Part of a small language model's weights: learned and rotary positions.
MLP neurons of a small language model. Each row is named by its layer, matrix (gate and up: input weights) and neuron, and shows model dimensions 208-271. Each number is 128 + 32 x the weight over its row's rms, rounded and kept within 0 to 255. A neuron's up and down rows have the sign that makes its largest values positive.
A block is one neuron, or neurons of one layer that tend to fire together. After each block is what it responds to, as a language model described it from the Wikipedia text at the highest values.

L7.gate71 [151 138 137 138 134 147 129  38 134 122 110  71 105  83  48 126 127 144 154 128 142 138 154 102 131 189  93 153 118  78  90 128 143 133  96 118 117  93  61  95  82  99 135 141 194 102 125 134 172 141 123 165 191 188 114 135 110 124 114  78 112 188 140  93]
L7.up71 [127 178  91 121 147 151 135  68 155 146 107  96 127  83 101 149 176 131 125 189 157 124 137  88 119 156  99 154 166  71 146 129 151 139 119 165 110  92 115  91 102 146 126 155 163 100 157 135 158 105  99 177 172 128 107 144 118 120 106 135 133 175 154  95]
L7.gate118 [ 91 145  60 134 125 177  95 126 102 137 104 134 121 117  61  88 108 150 140 104 162 152 192  98 119  64 143 100 115 112 102 188 146 106 124 165 144 115  83 135 118  95  99 165 172  88 118 133 140  85  99 102 122 152  84 149  99 141 116 136 112  79 129 107]
L7.up118 [142 132  54 157 109 147 117  79  93 137  96  94  82 123  77 121  84 150 135  76 168 118 165  76 125  37 186 109  97 121  99 146 155  93 128 133 162 108  67 122 102 137 120 158 135 115 125 131  96  89 112 101 152 146  89 107 107 131  84  79 107 135 120 111]
L7.gate284 [165 111 116 109 165 120  89 135 147  91 131 184 106 171 154  63 130  74 116 127 203 214 101 113 103 155 112  79 152 100 167 136 134 146 218  91 108  89  85 168 148 128 156 142 184  89 125 175 147  54 186 168 183 143  76 146 128 101 120 149 150 149 136 101]
L7.up284 [158  81 121 137 142  78 101 116 157 132 100 119 146 229 161 118 140  91 124  65  89 173 119  85 164 121 131 160 149 109 122 138  94 177 174 109  66 149  90 130 158 100 132 119 116  87 184 150 189 105 132 158 184 117 120  86 113 166 106 104 134 176  90 172]
L7.gate534 [ 83 192  89 159  91 113  94 112  81 133  90 118  93 110  83  82 108  95 192 124 116  81 145 136 138 103 132  91 129 174 179 127 135 121 139 150 171 125 138 109  90 159 130 122 162  97 153  90 126 105 111 214 113 163 143 153  79 131 113 181 145 115 137 117]
L7.up534 [ 83 145 115 163  93 115  40 123  84  87  77 107 125 154  70 154 133 134 163 109  72  94 118 121 180  81 135  92 107 171 155  99  92 134  81 165 176  96 205 106 112 142 100 142 125  80 158 138 191 127 104 159 108 141 175 105 123 159  93 136 124 150 126 151]
L7.gate567 [134 125 145 120 127 154 160 117 132 149 110  87 144 107 113 136 118  54 114 171 143 124 155 120 140 194 130  97 157 136 118 129  85  55 152 150 106 223 116 172 127 192  95 132 156  69 121 146  79 119 172 156 146 103 113 118  87  88 131 142 177 136 102 111]
L7.up567 [127  95 171 136 132 117 127 116 112  92 105 122 139 137 117 172 135  85 107 161 116  59 153 121 165 158 119 110 163 130 100 123 111  59 156 193 101 169 110 131 143 150  60 162 157  92 114 159 136 137 144 125 211  69 130 100  97 150 105  90 127 143  99  99]
L7.gate746 [148 137 123  91 191 169 221 114 145 126 125 107 136 121  82 124  95 114 141 109 132 140  73 131 127 164  83 100 173 171 150 163 140 108 106 169 159 200  75 109 114 123  50 102 159  99 148 145 169 122 117 154 156  99  95 122 120 121 119 162 125 118 120 104]
L7.up746 [162 113 111 108 174 110 145 129 101  78 127 105 135 124  79 133  96 150 149  54  93  92  74 130 179 103 119 132 155 134 127 106 156 125  81 113 161 174  77 109 106  93  37  95 137 115 157 176 190 117 144  67 146 120 139 155 156 135 109 109 133 102 106 114]
L7.gate770 [ 60 121 175 117  95 105 146 151 100 137  88 106 157  67 151 160 127 113 120  57 127 153 142 142 122 148 132 140  84 166 115 161  98 124 141 119 130 199 107 105  73 134 161 134 137 126 130 104 115 119 160  40  84 133  99 148 103 121  87 117 173 130 114  78]
L7.up770 [ 75 121 171 144  82 102 122 105 131 155  98 174 141 149 173 155 141 102 182  49 133 100  85 110 120 144 169 187  58 161 117 162 147  96 156 150 161 149  57 109  56 108 100 181 153  90 132 144 121  76 195  85 110 155 123 128 131  77  92 119 140 106 111 143]
L7.gate789 [129 144  91 111 144  85 140 128 142  63 121  85 129 104  69 133  83 149 163 148 105 104 147 168 139 143 143 128 151  76 103 124 142 133  88 200 138 144 126  97 150 136  76  24 144 117 122 134 160 120 128 147 150 106 140 103 125 149 122 126 196 106 151 134]
L7.up789 [157  62 171  95 144 101 141  80 164 103 115  58 148 155 144 107 136 114 158 157 129 141 114 135 128 146 168 139 152 155 121  92 147 179 131 105 115 144 136  99 143 168 138  84 156  93 126 183 146  84 101 112 138 135  92 117 125 114  64 106 131 153 106 179]
L7.gate854 [135 140  93 110 196 129 108 112 104 154 136 117 137 121  94 127  86 102 202  96 147 108 160 156 146  90 100  80 139 152 170 134 127  62 182 172 135 134  84 139  43 147  66 129 151  90 135 121 125 117 114 195 158 161 128 155  89 122 121 170 145 136 123 101]
L7.up854 [134 128  71 131 168 152 124 112  92 141  90 122 110 168 108 146 112 119 168 134 145 111 162 122 176  91 144 119 131 150 164 134 122  60 136 176 105 128  90 131  97 139  64 141 152  87 170 170 195 123 121 148 160 106 169 130 116 132  82 126 147 167  73 133]
L7.gate1255 [ 81 121 179 127 133 130 152  95 109 179 127 154 117 109 130  78 115 125 116 132 134 168 164 143 155 107  82  94 155 122 105 148 155 110 138 121 148 153 117  96 153 109 149 113 141 110 151 143 114 171 100 132 198 108 146 195 107  95 100 159 146 103 129 128]
L7.up1255 [119 135 162 157 145 112 133 112 132 118  72 139  94 123 180 108 131 146 136  50 138 108 185 122 195 141  95 151 121 157 161 149  97 161 147 132 164 139 110 156  98 162 117 123 124 123 187 155 134 106 148  97 103 109 144 181 144 183 114  71 197 111 140 125]
L7.gate1357 [113 140  98 116 179 146 132 128 102 168 104 155 136 145 122 136 174 134 140 101 132  96 111 170 146 132 186  74 128 134 182 115 103  39  80 115 144 128 137 130 109 185 105 149 130 104 186 156 152 120 114 239 129 150 151 133  78 138 108 109 169  37  99 168]
L7.up1357 [ 36  99 137 105 146 146 158 112  77 165  78 145 141 122  75 113  47  99 113 129 139 123 128 180 187 116 121  84 144 142 104 154 121  76  99 115 148 141 103 110 125 141  63 102 147 118 181 114 129 128 112 138 128 113 171 128 116 163 121 101 129  98 115 166]
L7.gate1449 [ 62  88 158 142 108  85  72  88  97 115 113  91 175  77 110 120  52 148 180  46 150 133 178 111 145 115 115 118 107 174 160 147 132 128 145 141 132 136 126  83 105 156  91 100 133 135  80 123 174 148  81  83 150 155 106 141 118 166 139 104 114 121 113 105]
L7.up1449 [126 133 136 151 113  94 125 155  77 130 125 121 120 137 108 100 127 178 175  68 119 134 174 164 141 100 139 118 120 159 166 138 155 154 129 163 100 145 113 120  66  80  83  83 144  87 108 132 133 109  84  61 124 132 135 111 117 187 144 141 157 118  99 124]
L7.gate1517 [106 136 160  80 173 135 129 159  80 161  91 144 122 139 126 133 163 112 105 159 158 162 185 149 179 126 122 109 145  91 172 150 138  81 126 139 108 116 159 113 107 117 181 140 162 141 125 101 135  94 156 157 104 132 117  87  74 106 165 151 146  87 164 156]
L7.up1517 [125 146 168  77 158  97  65 125  70 105 130 156 124 161 112 153 124 127  68 200 152 159 184 125 155  94 122 128 149 118 135 145 173  71 204 170  81  33 153 111 130 132 184 133 125 132 131 114 162 147 112 185 122 118 130  80 119 112 162 106  67 144 177 169]
L7.gate1694 [145 147 107 129 109 153  99 116 161 165 113  94 160 136 198  72 105  84  71  69 177 116 127 127 119 105 143 114  70 121 149 102 146 162 157 139 101 100  77  64 155 204 119 150 218  94 120 130 168 110  58 108 140  86  88 170  54 117 120  92 162 158 130 114]
L7.up1694 [ 78 123  94 226  92 148 103 131 137 173  95 132  74 131 153 123 137  93 109 117 131  91 128 134 140 134 135  82  64  85 108 103  96 105 138 169  57 135 110 148 119 117 135  90 139 106  97  97 138 106 159 114 172  91 121 140  71  99 137 112 146 138  85 104]
L7.gate1884 [106 135 130 121 148 116 162  72 132 120 128 128 133 118 179 116 148  65 165 140 137 132 179 137 176 121 125 129 161 136 160 121 145  96  92 141 125 172 139 114  88 139  63  53 172 121 143 158 139 152 145 104 139 115 106 198 106  95 133 122 165 103 128 116]
L7.up1884 [134 108 121 128 129  77 139  34 133 120 121 138 145 137 165 128 126  94 131 119 125 119 110 146 231 132 143 156 138 167 138  83 104  81 111 172 136 162  86  98 124 109  75 134 134 137 143 181 188 134 112 102 158 121 138 113 129 157 142  85 166 130  48 106]
L7.gate2034 [130 120  73 130 204 163 112 122 152 132 171 128 150 121  92 118 146  76 101 160 153  84  73 151 142 112 138  54 164 109  96 172 132  83 131 126 112 153 150 143 140 152 132 138 147 104 155 144 173 144 131 213 135  77 153 136  94 117 112 166 140  84 128 128]
L7.up2034 [125 134  82 111 218 189 114 126 107 121 143 127 116 134  70  97 132  81 112 143 155 124 116 148 145 136 127  59 193 133  94 134 103  43 115 112 106 212 136 154 121 189 123 116 134 112 187 124 166 109 106 196 145  89 155 104  68 124 136 141 153 104 110 137]
Responds to: Non-initial or partial word pieces inside names and words, mostly in lists, tables and references, e.g. GraphCal-c, P-ur-ples, sim-ulator, Co-ul-ter.

L3.gate383 [159 119  66  51 147 154 137 115 137 146 141 179  44 143  50 151 130 150 118 118 111 109 139 145  61 126 139 105 119 138 170 102 156 126 151  74 102 145  78  71  69 110 139 117 140 161  94 178  80 115  77  85  55 130 150 142 140 148  97 102 128 107 173 102]
L3.up383 [142 143 109 110 105 121 145  85 117 156 129 169 108  93 131 180 122  85  83 103 123 143 202  76 164 114  56 135 168 130  86 173  74 114 109 173 121 159  92 204 101 112 146 180 120 129  96 104 151  97 114 135 131 123 134 134 143  96 155 117 184  76 171  97]
L3.gate586 [184 161  74  85 141 174 177  97 151 152 127 155 130 117  63  33 106 139 116 140 152 128 123 170 142 120 121  94 145 112 118 128 138 101 100  72 127 125  88 144  91 118 123 128 117 135 143 136  99 118 106 115 101 160 130 116  89 104 163  98 140 142 109 122]
L3.up586 [121 148  92 125 134 141 128 122  95 142 123 186 102 160  62 136 157 107 110 137 136 162 172 127 155  93 105 136  82 148  87 170 109 162 121 103 117 142 106 138 131  75  89 141 117 124 132 106 100  92 155 144 147  97 158 108  80 146 116 152 118 178  92 186]
L3.gate1140 [148 123 122  69 159  87 131 138 156  74 130 158 132 144 135 107 166 144 183  90 134 112 141 127 138 160 119 101 140 127 113 114 114 176 129  89 102 182  54 175 168 141 114 182 103 142 125 145 146 165 111 139 151 159 123  86 112 138 104  53 138 136 123 155]
L3.up1140 [122 150  88 138 160 180  96 180 146  61 130 144 137 106 101  78  99  83 126 153 149  88 101 116 170 109 153 105 142 105 160  95 140 130  77 128 142 164 143 141 138 174 111 125 111 180 105 103 154 163 135 194 120 207 128 126  84 115  85  65 210 144 137 187]
L3.gate1691 [137 110 111  60 143 148 142 131 198 136 141 126 137  77 126  63 139 196  73 124 152 110 125 104 159 157 110 102 106 118 183 133 143 194 133 134 113 178 101 190 111 120 105 100 112 182 116 123  66 108 150 181 118 158  96 114  73 175 104  81 207 173 146 147]
L3.up1691 [134 144 115 117 141 132 171 103 145  91  81 151 140 140  88 127 111 153 137 107 142 109 148 104 111 161 164 119  98 114 105 153 160 219 136 131 145 166 141  63  83 153 139 122 120 165 118 100 122 159 125 222 102 116  98  99 132 199 124  74 175 171 146 222]
Responds to: Pipe or semicolon separators after the second header in wiki tables and lists (Team |, Title;, Player |), plus scattered mid-name word pieces.

L2.gate310 [130 134 104 154 155 155 151 122 115 147 151  76 138 127 196 175 187  96 112 117 138 181 106  67 121 118  94 132 143  69 159 158 150 137 146  68 123 104 142 144 141 124 167 147 141 155 126 115 117 197 134 110  79 122  76 151 124 154 139  98 134 168 134 127]
L2.up310 [114 101 117  95 104 122  67 108 156 204 123 116 147 144  93  85 134 133 102  84 182 134 151 134 134 112 169  92 105 122  87 104 191 142 161 175 149 147  87 117 116 200 114  72 199 197 120 129  91  59 214 165 173 111 115 126 125 203 173  96 146  61 160 129]
Responds to: Opening pieces of words split into several tokens, where the word still continues, such as sim(ulators), imp(rovement), in-dis(pensable), Per-c(ent).

L7.gate65 [103 137  60 150 122  89  62  70 158 127  50 192 154  69 139 141  95 139 137 102 150 121 122 144  94 156 101 160 140 114 176 122 103 130 126 141 165 140 105 155 104 122 183 134 150 146 112 189 138 174 100 129  47 107 156 162 131 114 146 118 142 137  94 130]
L7.up65 [143 109  93 124 132 134  94 123 157  95 117  75 197 101  68 149 116 156  48  79 128  45 135 167 117  67 127 119 132 160 163 105 164 140 117 140 139  83 101 135 154 157 102 140 152 102 169 128 126 167 113 139 110  86 151  76 132 100 141 107 184 125 130 116]
L7.gate69 [159  68 174  84 165 123 135 172 173 117 144  73 165 123  84 123 152 154 152 137 117 134 133 114  69 125  94 117 149 165 112 139  97 145  74 195 115 125 175 168 142 105 153  91 139 180 184  87 160 110 163 159 114 136 117 159 128 133 222 156 168  96 141 158]
L7.up69 [116 104  70 126 116 209 109 135 144  81 124 117 129  75  63 109 110 146  84 135 135  96 134 125 124 172 130  86 104 102 148 126 118  96 159 178 118 140 118  90 159  96 125 106 156 107 115 130  90  90 125  81  85  82 123 158 138  95 136 138 151  99 177 109]
L7.gate115 [132  88 114 149 107 133 151 102 141 162 127 118 128 116  99 104  89 173 114 114 116 138 154 139 113 114 130 134 125 142 160 170  83 139  84 175 166 143  86 124 106  82  92 121 101 102 160 149 140 124 131  75  67 113 170 146 111 164 135 140 147 153 163 136]
L7.up115 [111 163  90 124 112 156 120 177 144 130 116 141 154 105 100 158  94  80  97 126 138 201 162 160 120 165  67 139 136 126 162 116 104 145  98 199 192  80 166 137 159 193 154  95 192 171 115  89 127 160 193 149 121 109 104 155 128 116 151 132 104  80 130  96]
L7.gate202 [135 137  84 162 179 199 117 105 111  98  87 127 128  78 117 163 131 177  99 148  93 162 140 122 112 150  85 143 128 128 169 129 115 183 133 202 182 147 135 184  88 103 130  54 172 118 135 123 106 142 138 140 125  76 146 164 127  90 156 159 133 140 130 102]
L7.up202 [171 177  86 138 105 168 132 105 100  85 113 127  78  76  85 149 165 143 101 153 146 181  93 166 127 113 103 107 131 140 147 140 123 159 115 229 155  73 142 118  98  99 131 143 178 154 122 100  57 147 153 120  88 139 130 173 151 114 119 222 168 114 107 127]
L7.gate221 [178 134  94 129  95 146 116 141 103  50  85 149 135 119 120 140 157 148 115 125 148 115 155 123 141 110  90 130 130 132 104 143 140 130  88 166  90 124 102 151 142  88 174  53 244 168 131 116 102 113 145 136 127 125 129 153 145  81 118 124 178 101 149 138]
L7.up221 [155 112 116 113 145 137 149 153 144 106  49  72 155 128  91  97 122 177  95 140 166 141  87 128 138 123  87  90 107 141 115 127 149 116 113 176 121 104 118 156  99  89 119  82 181  82 144  61 106 119 121 133  83 123 192 136 156  96 167 182 135 100 159 139]
L7.gate250 [159 157 129 131  79 195 146 130 115 127 112 105 137  97 144  92 170 186 120 162 125 134 123 167 135 128 125 131 151 147 186  82  92 143 107 226 122 177 147 110  58 133 150 127  96 146 171  67  70 102 123 140 115 177 150 101 102 143 144 140 147 170  89 141]
L7.up250 [155 138 125 162 172 104 132 115 105 101 142 188  59 106 157 102 133 164 114 153 183 172 114 125 134 145 120 117 157 110 172 141 133 128  89 191 109 130 115 120 108 150 139 153 156 159 114 120 101 123 246 136 116 130 141 138 199 129 132 173 114 107 135 135]
L7.gate480 [125 151 143 152 153 106 134  82  85  87 143 108 117  96 117 154 111 129 135 100 107 116 147 158 190 103 108 117 107 155 157 110  99 134  59 160 134  82 105 164  76 132 118 141 145 136 144 130 149 179 103 116  96 118 170 119  90 102 138 161 112  82 189  99]
L7.up480 [111 139 118  82 178 155 112 154 124 128  96 160  98  72 139 166 123 162 127 160 115 120 131 163 152 116 145 140 127 151 107  73  98  66 116 164 174  68 118 208 104  88 101 125 135 126 168  72 112 160 149  56 130 110 137 113 202 117  93 166 141 113 126  96]
L7.gate840 [138 160  95 158 194 148 144 157 121 101 156 190  79 122 177 108 130 113 125 137 195 188 118 166 116 136  71 114 146 121 170 161 131 112 156 175 123 115 109 163 116  87 100 108 158 159 134 107  99 121 186 151 141 155 103 169 134  77 150 245 181 133 174 130]
L7.up840 [142 112 115 166 126 146 136  94 102 141 139 150 131 149 184 140 154 147 147 141  86 116 147 157 133  90 118 132 132 130 129 127 100 149 137 179 107 142 147  93 122 109 124  94 116 111 174 106 155 109 192 150 125 107 107 128 151 144 111 174  92 169 114 172]
L7.gate974 [ 81 180 164 119 139 159 106 144  60 110 144 102  92  87 138 180  99 116 118 158  98 119 182 124 110 137 115 100 147 171 175 172 130 163 148 152 149 121 171 198 118 121  91  89 146  92  89  95 145 156 123 140 113 127 102 132 157 149 114  90  94  67 169  96]
L7.up974 [224  70  67 140 129 156 119 161 158 150 109 118 131  82 101 153 117 156 101 192 136 131 151 158 130 140  91  92  88 146 103 141  97 101  71 151 118 143 138 178 134 111 111 120 112 193 106  62 179 111 168 163 128 114  83 163 110 109  65 146 156 128 113 170]
L7.gate987 [108 140 113  84  99 133 150 124 172 123 125 172 137  70 109 185  92 160 135 125  85  62 137 124 129  92 145 149 103 134 198 129  72 131  59 168 139 141 179 146 125 161 139 145 145 108 159 122 122 161 132 125  71  74 220 106 113 165 122  88 129 115 118 133]
L7.up987 [141 140  99 116 121 108 103 116 139 111 120 157 116  21  75 154 109 147 109 121 150  91 160 144 115  81  86 131 106 132 213 134 125 129 119 214 161 121 147 110 139 142 161 154 142 153 135  73  82 156 183 107  99 124 118 112 142  89 125 188 168  94  96  53]
L7.gate1285 [ 87 179  97 113  87 162 134 127 118 124 117 119 105  98 162 185 125 129 115 131 174  87 112 186  91 111 174 117 132 116 223  70 110 152 130 205 161 109 138 106  87 138 176 187 128 183 100 107  34 120 139  96 157 112 152 197 163 123 125 173  98 118 134  86]
L7.up1285 [132 106 126 154 105 129 169 127  89 134 120 183 134 119 125 178 144 157 145 136 111  73 108 200 129  83  96 168 128 113 166  75 141 120 137 171 128 176 131 139  84 152 157 117 137  51 130 108 110 159 142 136 148 127 130 114 153 129 106 136 149 131 116 202]
L7.gate1465 [ 88 131  84 162 101 112 103  84 130 138  77 134 133  36  87 155 134 151  89 150 135 114 152 130 134  78 151  76 122  78 156  83 151 117 111 170 149  55 145  95 140 127 116 140 148 165 122 139 131 184 110 116 112 125 118 132  81  86 131 164 218 145  99 135]
L7.up1465 [162 127  77  81 118 156  88  78 123 100 155 161 123  99 139 115  70 151 137  72 105  73  81 158 140  93 118 138 148 170 116 106  64 144 121 209 121 185  85 166 101 199 129 125 161 141 161 129 117 184 125  83 115  87 131  96 117 110 151 158 168 145  87 163]
L7.gate1551 [177 158  58 145 100 120 145 131 138 104 121 113  91 135 149 160 144 135 118 129  84 122 160 142  74  83 109 150 146 164 144 192 145 126 151 122 139 129 110 115 158  92 159 155 106  91  86 154 153  90 129 145 164 168 119 152 146 156 133 158  56  95 215  87]
L7.up1551 [123 126 168 174 119 109 169 121 116 134 126 163 140  98  82  62 146 118 120 193 148 119  92 119 116 142 103  77 123 116  98  74 112 167  78 207 119 204 146  74 162 110 145 138 162 171 122 124  89 166 114  94 114 141 136 118 171 153 103 139 161 179  94  87]
L7.gate1648 [109 144 151 112 150 161  65 122 154 128 141  88 173 182 137 125 105 124 133  68 102  78 123  83 143  69 142 149 105 131 105  96 146  65 143 147 154 130 135 100 119 160  87  63 151 120  90 163 147 104 144 128  75 140 164 112 140 100 149 120 131  76 125 144]
L7.up1648 [152 188 121 131 112 132  84 106 102  93  95 172 142 102 119 160 120 129 109 153 168 223 105 173 126 174 147 123 178 105 119 180 162 137 111 156 158 112 134 215  77 156 167 123 109 198  68 146  90  72 161 104  71 151 155 160 112  70 156 149 152 113 167 111]
L7.gate1659 [106 190 129 203 129 161 113  62 111 105 163 137 120  96 128 183  80 126 169 115 165 159 132  90 108 138  55 126 131 123 159 171 183 138 132 115 140  81 162 143  97 171 133 153 109 140 172 121 125 143 161 139 142 113 118 116 146 140 119 165 105 108 126 103]
L7.up1659 [152 152 114 165 181 157 135  90 129 122  56  95 142 126 113 106  34 132 137 127 130 183  86 117 146 102  84 175 188 127 139 189  98 160 175 147 141  84 136 147 143 128 143 139  95 185 152 164 156 178 131 136 141 130 142 167 121 131 164 187 162 121 148 115]
L7.gate2002 [113  94  92  90 131 100 122 110  43 116  82 125 107 152 104 103 148 110 103 195 130 202 148 134 168 163 130 139  90  89 111 188 122 162 135 171 123 167  75 140 130  56 115  98 212  60  87 110 117 124 155 115 119 149 151 127 116 119 112 188 113 171 163 132]
L7.up2002 [153 130 127 111 103 177 124 129 109  93 130 128  78 123 111 152 137 114  88  91 186 209 153 149 130  88  94 111 117 146 116 170 112 159 106 207 150 109 127 152 144 127 141 102 235 143  97  99 123 109 161 128 101 146 132 155 170 126 182 136 152 122 193 123]
Responds to: Inner or final word pieces of foreign or rare proper names, like Swe-at, Tsing-hua, Sek-kei, Pask-evich, often in lists, tables or infoboxes.

L2.gate1491 [146  81 102 132 135 160 157 116 175 109 107 134  73 108 130  61  64 152 175 156 169  41 122 121 134 146 130 108 155 134 115 115 129 131 169 149 118 163 121 132 166 118  73  78 168 137  89 109 100 105 140  99 165 123 131 181 110 143 173  84 174 144 150 146]
L2.up1491 [133 114  85  78 136 157 152 134 170 132 142 125 111 139  85 125 123 144 184 131 126 111 127 100 113  98 161 164 141 162 153 152 108 169  89 165 113 145 121 153 179  94  91  84 169 155  94 104 147 169 127 119 117 110 208 174 183 118 104 133 131 135 130 167]
Responds to: Non-initial pieces of numbers split across tokens, the digits, comma or decimal point after a leading digit, especially in tables: 4|63,427, 8|62, 15.|37.